MLP neurons of a small language model. Each row is named by its layer, matrix (up: input weights) and neuron, and shows model dimensions 128-255. Each number is 200 + 40 x the weight over its row's rms, rounded and kept within 0 to 999.
After each neuron's rows, "fires on" lists the tokens most often at its 100 highest values on Wikipedia text that the model never trained on.

L4.up312,161,184,182,162,163,189,156,201,161,185,232,229,194,274,198,172,205,146,160,116,269,191,212,174,214,235,267,241,179,230,190,186,278,244,205,129,211,342,234,257,121,131,181,187,198,237,252,245,153,267,163,185,174,148,180,180,245,191,184,203,221,173,263,166,195,168,198,250,171,201,180,149,250,130,241,170,156,206,203,200,269,294,217,143,173,214,215,219,152,179,208,153,216,146,215,260,205,201,201,200,214,175,229,225,287,256,238,226,215,180,149,207,315,235,252,215,226,129,215,208,236,236,236,260,181,246,194,178
fires on: "ence", "ite", "-", "ide", "le"

L5.up70,209,246,154,187,189,314,234,238,244,186,192,205,182,222,207,235,231,210,147,168,156,179,228,188,199,240,137,191,240,220,274,173,206,209,231,227,217,123,170,205,202,195,128,266,183,128,207,237,160,185,231,193,228,234,186,214,180,241,249,172,208,155,131,221,211,204,127,109,272,274,211,215,148,195,178,145,196,231,200,241,191,223,184,199,252,292,230,175,185,200,265,188,209,216,119,163,221,166,254,160,202,218,186,144,296,138,224,174,157,259,207,215,161,235,206,230,229,247,261,203,212,222,221,145,243,234,175,203
fires on: "ak", "est", "c", "ar", "al", "as"

L5.up764,217,226,211,130,240,237,135,223,160,132,197,206,166,193,192,133,221,200,182,199,285,112,187,165,258,259,236,197,175,171,160,244,200,208,179,216,191,245,201,241,170,204,170,249,253,215,276,160,183,142,253,223,216,240,247,178,177,255,145,185,225,187,159,256,233,186,230,145,164,155,154,199,207,156,176,279,179,132,279,179,141,106,196,167,211,200,150,223,161,143,235,221,251,124,200,187,190,198,123,208,257,209,200,196,262,178,151,193,172,245,257,171,178,177,233,215,194,241,240,226,269,200,194,175,256,210,201,211
fires on: "ed", "d", "ted", "ant", "t", "red"

L5.up736,135,205,114,233,209,279,206,182,182,215,183,156,185,158,283,198,188,167,303,245,186,212,219,157,197,247,151,162,222,171,244,122,147,222,228,155,186,157,171,200,185,245,167,142,241,187,236,232,232,196,257,127,199,218,228,223,160,251,194,209,184,142,109,188,168,274,121,158,215,157,239,181,277,186,218,205,161,200,188,193,191,209,153,214,190,183,212,198,134,248,193,218,153,176,142,213,194,151,161,221,230,238,183,197,168,99,217,113,191,250,203,288,218,242,173,202,214,239,177,203,288,271,204,204,187,210,179,191
fires on: "al", "ri", "s", "est", "re", "ver"

L4.up28,122,191,233,109,154,171,236,166,240,153,181,201,135,209,216,204,203,188,217,179,206,188,177,212,267,204,251,174,238,143,166,273,181,112,213,235,202,199,275,245,166,216,133,191,223,181,229,232,190,179,218,179,142,235,233,213,189,268,171,178,207,205,201,192,173,120,173,218,188,196,140,224,170,238,176,214,154,162,139,208,226,128,180,178,145,149,202,226,234,225,177,192,193,134,180,222,197,169,182,88,238,185,189,254,210,252,208,164,250,190,294,176,153,204,164,149,192,207,187,299,219,229,113,230,193,232,201,167
fires on: "u", " of", "ly", "or", " his", "b"

L6.up482,247,73,249,230,278,168,161,153,137,224,185,173,208,236,177,177,222,279,260,195,257,143,186,216,239,220,233,284,224,230,236,159,206,229,197,183,217,256,113,282,191,181,198,128,283,195,128,225,173,224,223,159,143,163,218,136,208,189,211,159,240,220,161,211,204,195,179,162,192,147,198,196,219,212,247,151,184,238,164,188,170,155,119,189,168,179,239,167,185,171,244,277,234,170,148,150,223,200,169,228,171,188,190,212,236,286,168,124,156,217,168,234,185,110,222,279,217,275,232,176,229,252,167,205,169,219,165,148
fires on: "s", "ved", "les", "ent", "ated", "est"

L4.up1059,188,229,257,200,284,242,241,287,188,217,215,158,184,201,161,180,207,251,183,217,245,225,205,192,112,113,228,249,222,126,171,237,165,156,190,227,202,132,201,204,209,238,164,250,161,229,224,236,283,196,197,196,234,294,169,157,159,169,195,223,175,189,182,208,219,169,204,179,185,218,174,231,199,130,193,167,201,224,232,218,117,249,199,161,121,192,228,172,222,275,208,174,197,137,172,190,175,267,175,174,280,162,238,232,219,187,242,236,202,164,216,193,186,204,158,203,297,173,143,206,165,232,210,171,200,191,116,185
fires on: "ly", "b", "tri", "un", "s", "ally"

L5.up618,199,206,226,176,167,211,207,182,209,238,190,166,202,147,211,248,243,256,258,233,175,207,245,234,258,203,248,248,158,250,221,202,221,131,149,204,277,198,212,247,203,151,175,195,131,242,209,206,149,199,218,229,130,174,212,206,157,216,154,169,184,272,300,170,223,174,197,153,244,186,206,148,162,225,159,177,144,163,227,241,187,191,193,165,284,164,252,213,195,225,312,236,199,236,294,222,237,192,193,184,187,145,210,116,172,220,198,269,248,170,221,267,263,222,244,277,196,239,219,141,194,182,243,156,203,203,212,167
fires on: "te", "e", "ate", "ill", "p"

L7.up1072,222,256,226,179,223,137,124,239,288,203,237,183,266,148,152,202,148,154,250,207,236,228,193,199,165,216,228,194,289,145,187,167,164,232,174,193,159,205,214,186,217,195,172,208,202,159,174,164,196,204,193,271,272,245,229,156,194,153,170,253,186,257,232,123,236,183,239,281,167,101,235,183,221,255,217,203,211,145,131,224,197,205,140,248,215,218,210,160,183,243,151,302,106,168,169,192,157,147,243,112,180,197,260,204,152,219,266,215,222,248,118,219,229,226,133,179,166,163,172,212,227,209,124,232,225,169,235,221
fires on: "in", "par", "el", "mm", "ish", " found"

L6.up184,204,210,229,182,168,188,149,232,221,147,202,162,164,229,177,161,153,189,198,154,170,217,182,181,207,221,203,320,193,189,264,188,167,147,160,295,242,194,136,199,237,231,213,169,240,190,175,255,91,230,257,246,177,253,150,188,157,130,159,199,204,260,246,116,244,162,232,138,169,206,161,217,268,208,245,218,186,166,201,195,176,224,145,250,194,181,226,245,211,260,224,157,194,146,182,154,163,131,182,194,156,137,230,151,228,142,169,142,198,256,164,243,182,165,228,198,193,226,207,226,160,275,270,250,192,244,225,244
fires on: ",", " which", " where", "ver", "e"

L7.up596,213,178,197,181,214,163,247,172,118,203,243,178,171,142,219,272,188,214,173,185,244,193,206,193,191,224,250,167,261,152,199,157,197,214,196,153,239,140,251,257,222,305,260,229,208,171,261,302,214,192,167,229,208,255,237,215,135,239,211,189,199,223,257,228,253,142,236,167,187,147,181,183,212,164,172,210,164,171,196,220,158,204,175,203,174,179,191,185,204,176,212,271,170,152,220,237,189,173,134,228,222,214,162,222,242,163,226,210,158,168,262,191,135,242,125,132,229,244,124,225,194,217,124,144,205,198,191,261
fires on: "A", "en", "s", "b", "N", "h"

L4.up139,168,151,143,223,209,243,227,129,230,174,159,148,206,154,224,130,189,168,282,216,271,162,236,214,226,202,206,211,271,138,207,149,211,192,193,198,244,177,159,255,222,227,153,274,184,233,218,156,183,189,190,222,266,150,186,172,259,215,189,266,170,243,171,150,234,185,163,156,173,189,156,213,212,162,140,226,158,159,274,207,237,180,157,289,179,189,185,217,191,152,148,174,221,134,200,189,157,165,84,185,193,217,175,133,257,160,216,215,199,167,252,153,225,263,184,217,240,190,278,196,271,211,152,168,172,196,162,177
fires on: "s", "ed", "ing", "ant", "ized", "al"

L6.up739,161,251,199,176,159,242,230,187,188,195,223,215,187,180,281,203,233,159,230,215,192,188,192,202,224,211,209,165,199,206,229,205,234,220,304,203,227,170,221,224,231,246,205,171,179,280,229,140,235,231,178,203,165,139,185,261,190,220,187,114,132,297,228,182,211,162,199,216,161,211,206,185,235,223,235,178,163,266,226,139,261,206,209,163,182,184,178,161,242,190,201,240,155,225,213,247,233,168,158,193,257,181,225,132,250,169,227,121,184,243,262,139,246,197,166,208,199,205,177,197,197,227,188,189,237,153,197,271
fires on: "le", " of", "-", "b", "nd", "c"

L7.up452,156,242,260,205,217,136,172,176,257,201,247,247,178,188,206,244,213,172,235,135,212,250,232,188,236,284,211,185,243,150,168,196,92,221,177,151,233,218,163,212,229,124,145,191,175,180,214,265,146,187,249,181,149,185,211,196,116,211,176,179,159,329,194,140,205,177,218,213,175,174,216,206,169,246,270,140,153,185,177,223,186,240,193,199,196,301,215,245,170,208,205,207,230,258,204,178,207,171,168,234,148,222,197,243,184,213,245,234,118,218,169,144,201,193,216,236,226,238,204,213,163,174,114,220,210,171,130,182
fires on: ",", "ur", "dge", "e", "tor"

L6.up453,117,208,239,236,200,177,251,159,208,208,222,197,167,210,224,234,183,125,222,146,227,278,159,168,217,178,238,208,197,205,238,197,121,193,224,228,205,265,200,170,224,208,231,160,194,192,181,163,165,296,209,171,181,223,184,268,239,200,160,207,182,269,240,187,203,173,157,257,129,201,108,174,211,190,300,219,125,222,171,259,232,271,201,165,195,233,211,223,217,178,181,187,223,212,218,158,210,149,190,206,171,162,197,219,255,200,172,181,153,245,160,157,288,247,160,252,246,191,195,255,161,249,226,238,284,209,182,246
fires on: ",", "le", "t"

L5.up738,155,180,137,184,214,220,200,192,262,135,247,188,194,206,209,274,154,250,235,207,182,143,205,211,208,246,201,169,185,208,219,168,216,216,186,207,231,277,199,95,157,216,201,238,217,272,179,216,155,169,179,183,73,240,232,191,179,212,213,168,209,208,221,214,177,174,176,180,150,186,234,163,278,185,322,165,134,184,146,197,239,217,212,164,235,221,178,155,227,260,279,260,184,144,188,228,173,201,184,247,243,187,197,224,152,329,218,195,214,136,201,286,261,209,175,196,192,201,207,187,255,229,170,233,231,144,153,256
fires on: "g", "hi", "la", "ph", "b"

L6.up1027,234,219,221,147,222,187,210,264,277,272,117,167,251,234,177,204,229,247,134,236,164,206,247,125,217,216,213,233,152,161,101,140,131,214,248,164,152,247,189,179,169,236,213,144,211,180,181,137,227,178,107,249,280,202,190,135,213,134,221,263,268,211,194,244,188,163,236,192,196,176,155,158,194,208,194,225,170,160,129,185,203,155,206,250,141,208,83,214,194,106,162,204,197,184,219,180,209,191,216,187,172,216,173,180,223,181,220,186,214,221,232,251,255,247,243,225,211,266,263,242,215,197,201,213,170,187,247,160
fires on: "it", "ru", "our", "n", "min", "ite"

L9.up545,189,189,188,191,205,201,296,236,145,248,186,205,209,225,325,272,204,197,139,165,241,228,201,206,241,208,209,213,166,252,258,184,231,186,152,174,235,241,282,148,170,235,213,279,169,207,248,241,226,217,264,237,162,193,234,137,181,189,195,154,157,102,190,96,187,198,208,176,177,126,187,153,165,215,146,268,198,139,207,171,225,168,195,234,235,213,220,175,213,244,190,252,228,162,162,142,214,212,143,158,221,165,145,248,237,211,189,255,165,260,219,149,272,312,195,187,174,186,149,154,134,238,127,210,184,200,157,182
fires on: "s", "e", "il", " States", "m", "in"

L5.up186,178,228,261,183,230,141,342,182,219,157,175,231,175,185,153,159,168,136,219,186,165,184,186,130,180,192,239,207,223,199,195,260,179,173,285,206,189,279,220,120,228,239,196,181,157,226,162,239,124,260,185,181,129,146,240,221,213,172,288,158,206,135,188,215,216,224,224,212,238,160,191,164,204,165,202,238,80,198,198,207,229,196,180,232,203,178,214,175,165,196,192,237,126,247,250,224,263,234,253,263,193,222,201,144,240,156,180,212,169,292,158,171,228,216,204,183,196,254,234,235,218,202,140,201,234,204,185,210
fires on: "t", "d", "mi", "round", "hy", " re"

L6.up48,207,154,239,154,186,223,275,211,218,222,192,152,144,238,180,190,166,249,206,242,197,142,170,226,196,230,253,218,119,197,216,147,154,235,203,195,196,250,171,237,187,189,213,239,167,156,165,237,190,178,221,129,224,274,183,231,195,169,103,254,201,177,122,155,229,219,234,138,264,198,189,231,127,127,185,239,180,245,218,174,171,192,241,217,208,257,224,164,171,249,175,265,232,156,198,201,197,179,167,230,254,142,196,236,259,221,127,336,157,174,172,276,247,267,270,176,159,173,242,257,201,243,145,184,164,214,217,136
fires on: "n", "im", "ved", "tion", "ul", "b"

L5.up952,209,152,222,162,220,155,230,286,201,237,246,248,193,164,223,198,212,196,123,226,242,176,192,163,187,165,222,173,206,215,114,177,217,182,203,212,227,182,218,268,226,198,228,178,115,120,186,193,213,177,235,160,127,289,246,206,176,213,216,224,234,212,184,193,182,182,294,154,225,182,138,175,164,155,223,269,163,215,222,262,227,259,189,157,182,242,225,199,205,210,215,213,170,198,157,214,238,192,200,169,189,190,179,133,185,285,114,161,94,217,269,247,132,210,172,268,180,240,177,189,175,165,149,189,141,231,177,220
fires on: " over", "s", " like", "en", " near", "ad"

L7.up1233,186,224,244,129,242,172,216,246,301,259,148,199,169,253,223,234,178,239,141,277,301,261,232,189,198,217,242,165,184,171,149,222,219,234,172,127,196,183,250,187,155,273,120,148,164,127,234,183,238,238,151,229,211,161,287,142,205,209,176,238,202,154,213,194,192,157,239,175,230,197,230,195,156,225,245,199,163,122,211,206,183,201,150,172,206,184,178,246,155,149,187,140,231,186,192,189,255,155,270,198,212,161,218,219,273,195,157,180,256,204,152,211,164,263,282,239,229,146,262,234,230,259,208,251,264,189,217,223
fires on: "s", "st", "n", "it", "ra", "th"